python train.py --intermediate_size=1024 --hidden_act="tanh_gelu" --init="normal" --warmup_steps=492 --batch_tokens=65536 --dataset="wikipedia_en"
MLP neurons of a small language model. Each row is named by its layer, matrix (up: input weights) and neuron, and shows model dimensions 0-255. Each number is 500 + 25 x the weight over its row's rms, rounded and kept within 0 to 999. Numbers have three digits each.
After each neuron's rows, "fires after" lists the tokens most often just before its 100 highest values on Wikipedia text that the model never trained on.

L6.up778:449518470526459511499513529472488532540565523505475506521454508520477544480458508515491520468498493507507518513517487536532521538555505473494517464465520440467485466509428483502510519467496488523474455466479490496498467507537468520483468544494482521478523487509549519485548492457518448543530509483527524487508532538509435503484548486486513484484488493524499522527502445489542488503488513487504489512496497480474530532535527540531450483504516498483532531477496480479490510531523478478476500468496496517467473535501529476533494482522480514488499513506521513535524528512498516503506501496462510517494538471478521485487474533450460505503504541492461488494519551485503504494543529513503523481509479466530499525535488488493505485523499490480498481486476489472527489499498519
fires after: " ", "2", " N", "\n", "N", "1"

L6.up70:490485463489508496517508547556484531514501480484489500471449506531499548497456475461477493500478498512528514478448537530498512509518506521497469527509510517529484481518513495520524525509488519547492510500513488463495488472517504475525496480499523536473509513487467484569523509520469496501481493497509541506468449459494497478487500513492521472455526478476488538504458519448500462507528467541511465509467523496534498484501531539540501474474529523483477553498507497500507531505504481513499469496488510537501489528515514538512529501478462523498468502467475485512505501468466475512476507452510492500501508503439569535495461536472518504494516540487544494550486519523488486476483517454470470481499548539512507461490540541521487510531485551494505504501518471482514484443488471
fires after: " com", ",", " cons", "us", "s", "2"

L6.up746:535485466500514472513506536494490534505475464473466495544429512497519486524465505505502487523483460442546513511494480477522460517516509522476493542517503469529482510511497567503475476521497493524512465479516492493483479505541524563515506511488485514510493466501472453542522495509472505509529463498475516471486510527512547509475505477514493501503511510491534504483500492493508544516472492539488495487508508510495520442466559489568536473514501504507521485502504542511489447504490531498511493477491506543533477518514510483490494491499475438513529485525500491537500502488568505516459459495530509519499478506485502515504462526464468516518519503510532495529489493518519544484456491476523455478578489496483517499487513481508499539486511499517485509489431478506565496504476487
fires after: " ", ",", " T", " l", " L"

L2.up758:465511513490489491524498524535525469478495478504514522528469512501476496489486476489544476524532488474467452526448496485518511506483528535534508498468526490463508488500499516519501511476497495505471483464461492506553455511521525496466493532526509495506504560527508475466489499464478514479470468502492495508505525542516488498474516498493462460507491500482502525537510516498529469459518497464492533479455460465501518490520499539472493480539518512506476539513495486474513418508512475532535442545499498539471529510480519481463493528504507522470443460552519494527533518478566484464521546484455545455506484503569503519505484448502509531486511515505481507511535535516511485489521504495487503510515503472534511462490498449515500510514492485521496498494478489512501496539523485
fires after: " R", " M", " B", "W", "E", " Fran"

L2.up746:511512519479479522550508491498501482507528452514512503494489517466499502479535506500460493454505454508507483465478504497510527500503498504530473500486478518518509480479451479543566523473499474463539477495487523504560537529530517489508532544514496502472537477491514506488482447500517508519493486512460524545538489507500461499488520519493517520495481482489480500474483462515535502541509522476552513541516463561515530540515515556491447474474524471498451455494485526473479488492507509513448532470502501483494438458495529507517482532523521510521555484465493509487491495486456510494468512532483478501481492536474487502502468448527459474507514500522481527472509499514494501499502449509490492560521512509504499510522512511513545492526535452514465525514514492470543501503504502
fires after: " m", " M", "a", ".", " R", "k"

L7.up88:492517505516468499497519489542487510542471518547491465553488515513515553515492498492429512510494491537467459483474539544485508556455504487511464502525521478495484489461488505507469529517489487526491463534481531502531471501521526536489541495467492492504506460472538474482510517475495466517453531500539496502503511532488500499477486484496519483507498497490531495511509479426522502497502548466475486486520497510497512495506524531475475488574540527529470517507486512521452471472507483553498518490496487447494489467524508546521482526505490491475508468490470492480526492520480481515500472426481501551490478506461470509491525525525480500489504507495485534499492516519505507493479493513499498454527461533530516522533473451491497506479572532494520540509510502482538511490496530
fires after: " |", "==", "|", ":", "e"

L6.up612:504545496509487472572453518511494495533511475516505513490481493488471516493484546484505526512489464513561508520473463497458488575496512485479489470502506478502507513501513536513502477474501495497475483475524516493508496523452506494488477461498514495489551497550524456460499508499514543490550484491514541493500511471542510471476490495483506518487506478492512481463504503487489459485551512521480524542495492526546493498518516506530501472452500521474524500472513494555507498464505534513495485523516473521500470528464539535476526493479520488510491523491494498450505452470487475564490476479473500497502496513443504537512484531484498492515503486548531425520518499469499510498483474469521493450531451530512507520491529490547452542471533496513476488489516511481534515471495527
fires after: " d", " en", " de", " f", " ad", "f"

L6.up94:505495425515506501512479473531482514488493499563481472497469489435474517494515514470509512498469538470536513490494497504504506506552507484499538481556517508519503495480523526476506484497491529457508504482464477510493487483503556540490489461498505507519506487478482482466527497524482538500506477487494526522503481491511476553477487476550516503523481503501501531518462507481478497522540492480499523445526497485495450519523500506500523506483509467512564505517530483517519491541487496484503506473467482539519504519493484537519520459538496461504490479480522515500469436507503464536488486520464534503485496518505506481487499501531488443496494518530505470516474556498521519471489501476527532442549573513536526497495527523550458512450462475478474495489474492527504495534521488
fires after: " est", " f", " F", " Ar", " ar", " d"

L7.up151:481506485511506496496530486487487523474486532543484507494519468483531501530517501488516480516440507526529528480529496494544524504542522508484500491517502488496466492469459539507476515453540475512497542461534516516504509472525522507476476498527475490525480496466491529530431460517461545501482439567489543472482490515533502543518492520519489479463473527507535508475502523511495493501478511514479487514524527489498490490532525481526484488467517490492493482494503466513554525527490533513501510508468516515479517483519483528483540454509510518537516482550555440508509470479528520519472446464527496509529513467474510520480496479508488453482514492533488461542469484490489537460464513461501499481538458487547511499500532472486477496477471506503494503493470486529522525466466523
fires after: "2", "|", "–"

L7.up954:464486511475489509469505526509509499519488550498492476483458495483519541519494508533473541495486500475486492480491522524513491515484511498481555513492522506474476512507482491460468529517497499537466441516501524519524510510546470550503469491522503474496426503525472509586472507509492546494484501563556473490462501532457542534518553495476480533488522495506519528468492483523479493519506448496449472430486494506500507514493502495473491481501470502495497532530455504503530510509494502498445517480443464519484505524503521463491519495530517511502529498490526496514488486536502511511530508515496509498573503464466491516506470502489497482489491466504486468488508494515481514506492518458511520491478447539525518535518553492555501489500502496490523491506498455468497496466518519
fires after: " |", "|", " per", " the", "ical"

L7.up735:518528495495507529516506513541499504462503513520480485474495503474485516515469499475498489507476462495504471478465471518500523523480542476514558521482510508446505471456480507464507496459486504489505455543477480530499545497510485520526484495486518521516510530479502466487483512497502490526498485483517502541523482511504487528435479459482556500467529524515515513485499494505542472507478452520526513508475462493521558508519507524482524491468560488493552528537510467505466464482510413541508439508497492485556502511502490494483469511526484494490512519522511513540527525470500536521498452485486491501501448488506507453490456481492500488538510512546472485512480547474507519500537505518476523510505488479422489474470484516522515496497493479534465478535501508500515512525543501
fires after: " M", " R", " B", "M", " in"

L7.up967:524501507512502519521544484467478539514512464490445490515507502477498489480524501488495470471413499517540473476490508551553482482506510546558503552497515492474507445501440519455515501512486469494522501467505529505502521529512458510486503494534511495494495499524513490530483511512475490520484496488488501490558485455568494486502504476496531501490494511493470492489474522526506488434468463467527537488497526490521506537503486465486510515560531507514528463524538531485496489479464473485477510492508457494533491484519514486526427512485553525473517528507494475488469498461524521493472482495504526503505481547448537484506526470511455501507500499490481492514509526459517485485484529509448495506489496500522506478491497517526499560495495488505498504545480470466528509507484502
fires after: " P", " r", " M", " p", "unn", " C"

L6.up835:494473495499524485523460462494517507508487547576469457467445480483492493474485458503514517489526474481504452510483506491491492508506519523542466522526503494467461471478460504466507471550523476490499505492472438502549491486529511521453473510498526476508480491551499471499517509513519511473539495529456485480502487512519509522494501484521487538505505492467490473476488507517551484513528496453477462503485489519516540465511524503509497518505449508509523556530500478506502470475507536541484518455466495476541515484449550488496503480476519486518547477527523514510483496507511520546466469513484515475506503519535515513529548539498497497482531525480531515523484466484554494474496469460502480539524499474530539459462521506544501505491506493506510503530485516520512520487464501
fires after: " K", "y", " B", " ph", " G"

L8.up586:480512526497493507473537469501480534483509518529535481498519469483487482505474489422503465539477517500456454519489465507505499498485516511531492539565514478511527477455461532495489498493478498533486511496533515531513525490512515492506489477501499523491515474525489506505465502485497500519493444463547513494518527547491502536506438461505499477501549521495454510490503475462518538511491532457498476545533494496474494535507546487526476487478579489505499431526507509511535484494498520501487544491513485488491499477487528545471517509490526512533493499504503481470502489469515502516459508500468492508519479455498467528478507458538474472475461488509450487551523514476506473470502510516483491507517518493512496487515482506494497530470451513467518488506553463518525546525535532
fires after: "0", " |", "1", " ", "–"

L2.up672:445576518505471515522462461482499504501526501509470533496492530472470545445541498471461483461522471498537454493480528537505493472487462473528489471509502499538527483447506511545456471489496476496480479535534517449548522526469489493493519524523482536511503518501515553563494505507513505518537467460427505503517509527492500494532516521500503527472517507509493489510494476507520508475517521494516526532511479513533497558513554513523528505465518473513470478503506498463511500469515490520484485504482525528508477495496541521517497498535515484540525492491479521542488514508473537520463520486514485559490449487504448493482517515511452526516477506509531503491469539502515537504527485477507465485524496468492526520511492522491528490470524506513517504529469516519511489506491498
fires after: "z", ".", "1", "3", "k"

L8.up787:491470488506498496548480506504495516458507507477500438522510509475472552482488505475483514483539514529506501486481500466497516511536492496540500527504517491474495454470490534496529519466506506534491529529506525491501548451526524484468515507524553463490522484515526511522455487480557492512496443525536513498508496530501470507512502497482488489493504545505550480490499494483519498512473469532499512510492531517528477448480481509484453466478514518457455498535528494498542488500510504461517543532499544477487489503491504495507509473516563489491518522520511444484429436472480509502484496489524459493517484468469507540462475518505512472503502528459519476511501475490543548485490459497507473493542496525486510483519499446506476475466508480501517495558526507496501514541496535
fires after: "0", "|", "–", "9", "\n", " \""

L7.up375:508442506512516530523521450490486500506459574497450506494493511498505464481489513525483522526480493470488504481486503549519525480502503571545502484502458543501519465507522486531511484497438472500484475501524524445495547502521514509522515505501508477505491533504517492519535487541499474471480539502513526467486517495476525484494499479497536531503529486477509474476498495492468494488490432513493504486460514486520530483487539474504443516463531525532481477534530500521446471501465452502462480500541517520494483439531533568529492514509518482474484486525492501485447472479506500483522512506495530503496480480513524499474460495502482483501523524455510482543476487534506479447523530520500451462479519503504533452515499503505486504497494490498510499536514484488512529470497499
fires after: " M", " V", " m", " P", " C", "d"

L7.up786:514502477530484520533503544478487490467476480555451497525480472531477485489484523529505497522509515510482470452540473529528454534545510534528522513516515489478507471502477512461532479526508521474499505460521496483481468487548504546502535503467521513506540521506495454507519484528517507493509453519469470474501467510450528536498480475515507475499512552481520497498491496509480492543498466487513525491506517511534495489511517495518544460554511501481490516496527495507488490486454533504480481521497534492491489474550496459486467533481476501519492521476507464527514473464488511499475460500508500516540520505417533467507498547502503451429502489513487465530474555512482507489498494497526477448522499521481467475484522520521477513470530492449507508515475494528515533497487504
fires after: " L", " l", "r", " W", " cl", " re"

L2.up457:512503507491465512511463462523499486512510534481506477510487504471486474480454495512493484488505459557482484516497479505499466511538489501488499464468506505485545497551504504479495563518499462473519486521518485489506503524510484503461507502436496507494522513516536493531450564519450560478486477519469519507509491490567465508501510507520514451466533513499454494460531493477470526482528517511528541494512473532544495521533513530529516462526529541509487492487520490469496468464525463508506531514506501524528517465531515559425472471513474480525476503480496490531468494459526520439473479482482502537472482497505505507510509528535538456511496483504492511498468502521512505499548454494519539494514489537466504465526502527489500482487531488518498479491498492507499489498491474
fires after: "'", "we", " F", " g", " b"

L7.up764:506468457493487553542494525475472503516484514529481486536487516459471479479471470514499460466467512519522497522466511507488482549521513501469519521480502484516504466522504502531483457516464456500495516454498538505496460478513508490503473524542504493495459505502522474490532492507480465543541459522492484455517496507469531531458547518517508519478530496511541504500476516478489499509493490500512496437493480534506494488497503509519526471491522528510527514538504485515487508492515538519482510485522476486559465482533500503543516497440497488476479485472493485479501497478499512516454490410479522519497528546459523527508488535452511500501521526468563505518489474506561524490482524486481462465492478508482487546462528494499464482471538495508507497507494462480531516479465511
fires after: ",", "2", " which", "7", "1", "5"

L6.up411:489482495503487503522492508519445524504534519445476537519499520494455469486523505534459473468498533558529464489501529488497484536492497505535526453480550470483455493470464506530453498505494518539493491457524482506491502486478475519478500537472495508488490503502510493535451487495496488546518448494527506498507494519486489549494487462472545513448509542487518549486543480527540517477478474545524467471514508480503502483529467505501485478532496501489544526531490506492446484475472479521473505528506513505469529485519484533464508529514517533501516495458536519474509516456481515475512477500510508545529484497506533476516479512484484481481524522491512497520407522539481487502488502526481502524513477521487466517509543463479512495495522535507538479488482521513536520519474523
fires after: " ", " the", " f", " The", "8"

L2.up440:476442470492477560471487528504575523497510487529506469513458484507500496480505509511485510493438453492448507527528518469488479450487462497496505486510515459491475496490489514522510500455477491504451480507522481529501453472522488553476501468510520509500489545462496486519484483497517539477477522493540488465535509506542457502471511468500530451524515513477554472503470489477517521488550507516486529481547506522497501480518506463490497532494536498490509471494533525521480503594481510505479482513517494521551497508523477517468470519440529495517511503480540528510487494464515518491524458493510481502522515535526493515505497518514463505496450512463490530511512544521508504501477513508495464509494489488568522480494510518502491494499520490473485490522494533523483505542517509
fires after: "ed", " in", " In", " ar", " ex"

L7.up593:539506523484471501511478477500508519498507479502476489486516563469500523504454508464472466500521497484498475534460491504534444488527475534512471507498518510505529500502503456489490508516504527523466462519503514492532463483505529484516459487511530533502492488524529502523458508483466481526536502474519578502493494459504462508482483477487510483463542495439518508484493542519510508566555488474519496500523453502474532545491488549527506492490549520509517508527504513487470539507504462456470500499512503496490458492490548507438520555500502518474477464501494513509533521458503529513473514531457474525513514473516512483531510482493480498516493517528465456505468502469478548484531551513502512474536478505475523541507494501478516526497522487511520502558491487477528479501509487
fires after: " ", " −", ".", " |", " /"

L8.up835:484481518455520493519459483537545575475467485444490501478536475503500502494472551489483466517473504532515474494513535518493487475533524550467505499508542503505508488506495481531530586473514472482502494521529484518476491461511520547484516486490518491533462539508456490495461537522566467507506464456488486504500455514516489479519458503498485491501470496487532519479532527520510501508534444473493506504508515486522493535490526535518513521525477510500523484523513503486482503511500552499508514519468490503512513484509559526502496518501554492506512501483532485490475482497505521486485511463549465480543496500469455505467465447499454482520486567516491481522490487481506499484467517459526497472503512489493483496537489513510489512510506503436491473517483508537484477500475513
fires after: " ", "1", "2", "3"

L2.up744:473525488487528532482446475511535475492503493553541486550482475487471503514499505486498530471450508495494472520473480522466484504552530520531543469523505541492496474496507512481502470482502466529498462534478488473496485500489474478537487491519533501491480449502494525495525478540480448491450495452482492460486516521448482515453514477459502453534514503492480543521521537520507516505502504489506529488511518487517510538478508460516477490503504491497511489513488539468528467552477493495467491520505518522500482490511511511504513522521551528485517499488457479546497463437520534454468531496484538522486526477512499510525530493498536468499518496537521488531535498486534433495534489524510465509511512513541535504515475473529509503491536499491498472507531480455504501502483557
fires after: " M", " D", " V", "et"

L7.up629:514537466509512532502449466501505489502500505502493480493513478497499513516493530510514507546482540503504440489501501494502519483510507488507507490533523513491525481492486521508500519538484474510503512491522494496512518480523516515473472491511520464512468458490502469491536503500518511518487468499472492521543533491523486480504501482542516499502502516484520497470465464515533466511489461487545523454534508429537521464445502506491510422489550498503498489507499456495558485424464484529512447519517527519494508478523492532506453486495525495483534508463484467494537488499559533527472508486487486508500504448458515531494459496500477481501492474472471468509477520525534509466514463546459486500502551477480518505528515429504527505493517474481502460522454447488477505482509501
fires after: " M", " m", " I", "M"

L6.up470:499508467495525525506481499527499479466510478542499436506522477510501507504499541524530510486454509488501505490457525547483454490507488469485515518487510526528487500495513503484500492448472478496505489536511501497494469463488545472496478489500511485498506545513504484503510509532477538519509465492486460509554453450498494557524497512503514482505487508475531494520490455546479496545482435516497487482510531489550516515514507489470505514550495549464474500488543515512513510531438529502476533527440508504492438505502464481476511516498503521513466505484463439513479507465551497499496511480486525505507495492463489477487469523492522504491506532452471477532469521514488488485516477510510464482517506512469512483532551493549499553464508470498503504512532490519546548504519474
fires after: " F", " f", " p", " J", " Le", " v"

L6.up4:475519474482485531474491487469511532513506484485491509494468492485495514519524521515497516493469514480481515498486479502513511492492479480537466519513553536478537463481513538476503503457504486495563483485538491491503534475524494513487493478456525465468514461533464483538469518507488533504431506530525495499529470453492502500520514486452469543513480529464474478483526470518534512489503486493495493442530526558524532499461506481502465507518538480516546529576507525501509473480479487511463493523489447505471527482501517479520490506478528509487491506486490464518478490515476507500525509524478507528467448515498467501499525458476445478522500505514480443514518498522536525502472503529471532500520517524493510519523530503504493507453488517512561468567512480485529475495468504
fires after: " C", " M", " m", "C", " the", " "

L8.up636:499485474518487495456484499463517560470475513509513436524464510497476460522509499491529499477485509492509464508475517492513499516479481497520514485491475481513509454528495515509516495527535553449500508519501497511515465504493481551442554467527570469478495512475489490523494512463467461458512494447468509487482475509496491517469514470485506505514536503530480564507491501507543462497484518480461526481506456515490470508512536543494511484517490514494480577513492504512499506508460550531554509499496505505534506523531497521485518486516511485514475464456516519526495485496518486503470467506492509518485487502511518490506491468488515482485492512517521517516465494537491458483457466459473529529500551503556481512480468526483522541517525519463514468486485489507510538564500506
fires after: "1", "2", "7", "4", "9", "5"

L2.up308:543510468513469467504504525494507506511487552470483495527487497512495490496540490503492478464528515486495475542496493501499475491498498488516548483493518512473507483485508548491452549509509478533522449526537499480543492475505509535463525533490477509504458546479492486535486541472502497461501491502516488529484513526549472531488567478514470529464483524488461487506521531474523459505493491485497487480463507501492464536513491534471509484504478535528503516527471561499488461476496511523478516488476482538505514543501524516470541492532507476480495454496506471518485554460546506479543539483478529516473472467530510526479520525432542480486480490539482517535469488513497539492483541504499501506513491505473489503529504480519557495464501495542509522481461494500539493532524504
fires after: " F", "we", " Europe", " Can", "F", " Fran"

L2.up816:526496487495501516463489527517528507466522505461519513511504495495515495495481535490496500463489475540499497476508485521517540517494535489526482455514480489437473503510479495523549520508538484511500495514454522481542491475477471513483486506500520501519469473519518473515501480552439489510521433492460495519444514539500455520518421456497480502477496512479514504458515498559481461521484518489528557480497507504496508470499472516496487463484474489506514548509500510470464545534520517505472503505549493533569491485466513472504575543493508505497529470488508514494494502512470499469497486467501486520505507489485494485520523531527482498483511488481494505564449494485461458507509491527497490507550482534508479496486488478473498511519519561514522477493487484467530497530522508
fires after: " |", ".", " ", ",", ";"

L2.up504:528495524470491518517467529473506512499502517517492424502503528500502483536478540482524534489483477550461487512477485508498519503542520472496484514448486511467534521511523484519480494519488461500487478534475497481513511483464487467477509495498545512475473536507533483494464513523483504504527486510539522555542532470512484530540499471473542477461512529459471491499505449518467500555529540518489533484549482513515505502519489503521465431554512490526490537524503450487512506561485490533500478512482527493507457484508489511470547493514518547511491551447480537496485492485517493468497508466516493487470419490502495504503501509457483489498471524519523465509488497488465469519497487563500499481472477481489514507493514485493530504490520520469502508494499520482519491514466502
fires after: " M", ".", " m", "′", "M", " "

L6.up756:522517553486492471483459512508478527484551507477474506497475514521488518509511544468500516509538482529495493478502464502512516517569473508508504428490489500481532491495518487496504493551517474509473494511543520504532501519490509521444460479513528527505518452514534544494470482438459499491496519469539473520498504484494499488487506514462496493477479493511493485508504516498527464513482542500509504471482500471517488512474506527508505504548554527474531518492460490498507483490472504467523506510538474501541514510491525473446530584539556488533498544481469461481492499466531490498498499530488518549496472475516484483473538504510489498502512512529457533509465484526501560494467487503449514465536489485522514489535481465472499491516500482525515474532493481471507537467490500
fires after: "9", "1", " ", "–", "0"

L2.up720:482474476511430480500487474492481508500472504474474485529490469523473503490504492528483457478478496524484502521525487540486492486486549496513542512536462481465511519518450534529531502493528470485521468532519506496508474511471500520504535435490512515514513495512481443503492516539437498499498478525514474533505497484478509506484517512515485496504533522513485520516512498508522487463504522456531547489509501521459498518500522560474523506509479532517498468518492455502433484524477522509511473491492520487497496455520508522486448454481540486541498501497505534508439554536514500506479497505482475514483512558497465476522445494500497501535489510500486523540483505525483449495473446515491502510515505466543484475475491499522518524452486509513523503542477501511513495529498579
fires after: "0", "3", "8", "2", "1", "4"

L2.up728:540548492474499522488481513511513497489510540526528489507442538489487519497516493522506514472479499499489480507469508518499450494493548507505541461511536491462492469506505501494470523507476462560527484503514510526525495477502482470512512469469532457520481504499514527530437479473535509452476479499463511491484497528532487467480480486492474495506504502483504486508491502557509487543483492441474494466512454468520514495494535464499494493531534545506493505476512461474472516508550502534507525496504473528512506488445508526493536508477523508475478468505519470527499489479516487451471503496525454501503532524528492507519513552499413519467542515474526507533482527505528494490536483487506497498528524498552482467475522460505531511516518475505492496543495468496527516564474515
fires after: " B", " H", " T", " D", " K", "B"

L6.up842:523548492486507505486514506511531488494526520492478504474505525492487501503487520533485535494509521487501478481491492501482463495505480499509521454486527532481522490457508514522533508517498488513489494469520484477521518490519529507452473488501544513488476497511535554501501512464505480515481516525502529477495494457474544478491503493507479517466503513517495536480513521483524520495483497521544485504522476522497540546503475522522436504494506504498562474511467516513509450491491465523491497467495490500508515508504517491488468481508480555495488471501479550443522462515501515516518527503483490503455527411486509503498552495430486413477488525523489506534496540502492465498516487541451489518462501498471478545506519534475507483480533541431461510477465481435534496494508500
fires after: " ", " the", " P", "an", " N"

L6.up679:499500524515473522516499478494514519492503553494517529499518474481535506527494515474498522484488429528523450537496506512473507476486518468515502466485528484476478532512469511480507467496458523500526471548483517519522563491499529509472501471527490508491508474497481498518494513450446519545520483472498569500534461477481558495486452532480491521486497538506488496447499505517481481546483496480497527527534508514495479496540488507481473509547524503515519520508492519497526479504500530488493466481508495464490497501503519509510517482499528500497517502444515549525514538488507462484486490508495531497506461483433491467515527506468502448486507553536483481526484482516473556472492492520472517503469475549492493474489535477503507552494515515541492496538463451444501515480475511
fires after: "′", " M", " P", "ec", " ph"

L7.up683:503477496521495470485462538541456545504510552526478496526503504501493517518516531507519498451500492524459499469501478494473534496485516518489513469488535481508506535529504496488507549500542459511513543504509557510498485503541485508523481495508483532466478512488559493514487532498502484462498477501554474495476476542499535502471480496517506525491512521527506463503477509492506544534469473500506440507530530512514510500542531498447450482525508496483516480518450541497486491444487504537471500501517501490515495471500489483420472543546513510497484489470522500525516514497506470503500495489486526559519467482476476490513483449528493490535531494524544487508479462465547493488458516471493499501506463484497481492514483500488494491538485518476512520492496501455554535438484493
fires after: "9", " per", "at", "for", "|", "0"

L6.up914:517517495485491480557491469459492501472499491534459513535467515474494492461502486500472496498471514486573445513528511483515443517514507528561532504491536507508538500461502498501500487517519478499498454516512513535517485514494538510484530512550460482500496443525483475517507492483499541522509484488513498503496420546468456500500494481476545498479483487529487529512540510500519528530496446485491453475504507498497506506503562530504512471472491524490511504500550472496485445482506521542482523502489530496477505498532521516548487506519526496489512471505518496505489498521529502485478535516524536501510445480455490483496468499479496485536494519523475496504487503516477489470556485517497497490491498515454509485472507522490504506474480476444559463539524483498523501528488559
fires after: "1", " J", "2", "3", "h"

L7.up759:508480487538523503515503498499517538525530461537498527490482456520534457496467522553519484457480487503522491463471512518522530491491522513466474530515555491524474544502471516515490475489547477523475473510546496497462485473481472501520464485471523476481485513497461515486509489521494532476499470517499522475524489549530480514473476503466517485458522465499498488476523485524508482552510482516514492516537507463494515502502501537486487480559501482493523500551543537573509551488478512495491478508484498479472505482526488523508501516502493519510505503503516515478507473466539522526478499438519514498475475459488478485478524531502521511518522507493484471482445467451502529484460512467512472472481499497504499489493505501504553552502484461482436494510501477507577470502499530
fires after: " ", "s", "–", "med"

L8.up511:478501491500498487484475499507506496505526515546437503495458485512504522517524510491498498476505492495527509462494521471532473515527490500481472523509516519520474508512529530502527501458507504492462488503466443498497485507526494509447507512471521518490537470489476488519502510506463526530539501521520469535499460525491525557518460479500474499470514454477487528487540524506491514507519499517514488439471526487522438488483525513462457502496485529506517498523482470509515457530467552493473504500511511492484516547563514472530491462494511491511491504448517421549505496485556466478531493514492479509497494489465539491558455499469498502500481464538455522518455507475490480485529492524533446496504475553515465547519534474489504546500502503518519499483513519515518501498511492
fires after: " l", " L", " s", "s", " ", " in"

L6.up547:461484457492463513529507501474535500501495478496498499472492531460487489498486548496535526477466499486519475513476484526493480489510476532542529515495472509499499526486467540551451457455511551482505486523507474484508495526493496505514470506493515513449490493498514515513521500509504475462488482455512477509521488474486482546444464477494459489502512496501476504467487481511502489512470441488511500502488503509505513487522588534458464464470489524508556476504518534499506515501479534500489498534515504526509464464525540535440508527547536538454407500506491516540497494527476532507483484468525540536527489480449496490484529522509504519538482529462527490514487490518528513477540510499524485507469476499505501510511476518521505516509488510538483529516493493516496503492514550
fires after: " m", " V", " v", " M", " L", "el"

L8.up424:541526543523437507497516507563518494490509478562487499482501481481486530519511530501515524488447517482531469497506477515540507480470460481535496520487501485477474508479402513477488515504496505489529492472463549535532536448502489567516478467513515474479523502538489508503529492505479500448486489471515514474511528487498513530507475496516473532473516513508507501468503495530497521493490497492479511506501483524529530490496513531456512494511510492500541521531534465481529536501512497474449484487466486501536497496524518479515471573499492519477497510507480532501460469498522453490485524511473519485501471455454552498491515526497466533474514565490479455506556509501494514493515510506490491493459488503498515487495499503549525501523539508473491485504505492497449495490511539
fires after: " M", " P", " C", " p", " sp"

L2.up935:500497465452493517483476482464484491510503487527473483533489529476512501509491477525488566517461513505494488518514454469477498507448491494506524465470536500485510526448500498509470501475509483491442491566471497505469544481495517454476466500502459519500526481496505472512471459489509537484502494491506527520526461568485501468479484511506468536508502510521500476443510495493524533524536489461515510464492453503460523502509516494517518495522498527458525494517522529526495473507533500526467474521519505507484562512473502528531456531529517524509504499533472491495504564487548519509488487502488500479509462522531453488524528490490452493512516465555479509510494527478463494506534513523578516519493484498479498447510509454511511522524524498497500518515502523481505487528520525
fires after: " B", " A", " R", " K"

L6.up549:508503415472481470525493504526478531502471491503443513506480526497483524516475500483468467524486539500477491502504488512499484464507545523497482526522504445479520494472499524491500520482508456483460460505538501503506477488510539502454464493518470475526502508489513451473461526502484434512475481487489511492467482521480502536467483480503538487499497531519492532505547511496531530506472485492544441502508498500506506520456534527485484554470503512520536502528481503482508527503460551527482530530481513484490463474507494509474539474517464475508500546492473496508462546494533484502528539487496499485513493544463509498531559462526488513534498523484510511519488509520499468471486487493528531474493487488483478536485477547560480483466479517459492523512510456509523539514492529
fires after: "1", "2", " ", " N", "In", "e"

L7.up427:504487524513475540521499478457459537483468498472528511556464555508445461486528512484470436479514470474473416508511506510539439494554513463520548484540470542517499503498505511480443506541521521518477476510526486501488491492499499512523525496513513506472543493489472465519506482506486507512488459525502515459502507497498485545499509497508527481491515498487488508532493484469497466476523520470508484489520482496501497510545500532530528509502545501480550526477512489490515459470533525526522498484510511486522525466519511516504495535491517474475519443522525513519543506498506535519506479497493507530478489548506471506507487485519463493503508505521497553539461487503499458454497510510473530461491440559493471515502504497491480519508457519518485499533488478509515494533492508
fires after: "1", "2", "3", "4", " ", "6"

L6.up633:504524477489465544512482506464474504518496479528491495501484498501482509505476497469505475500515480541440479468499525525525518498549529467513514479511521483504474501450518460528521558508532486514474511468539507485520482513530529529516503479532527498457496461536541537481459524473503468552493483516481535493543518465515491496520482487525498479496518518486496532481501498475515487503517554513495446491531493497502521521479472528511467487525587475476465503477485528504461524533491491494514511468536481484467506461475481483426476496518510525502469523494486483464552505476498544517482466510530478560532491459496522503513568500478503464466504494508495512511494496476482515478459511483518491464531473551509495481520495509504504481479515520489517516488535512514541469501478507
fires after: "qu", " ", " qu", " |", ")", "\n"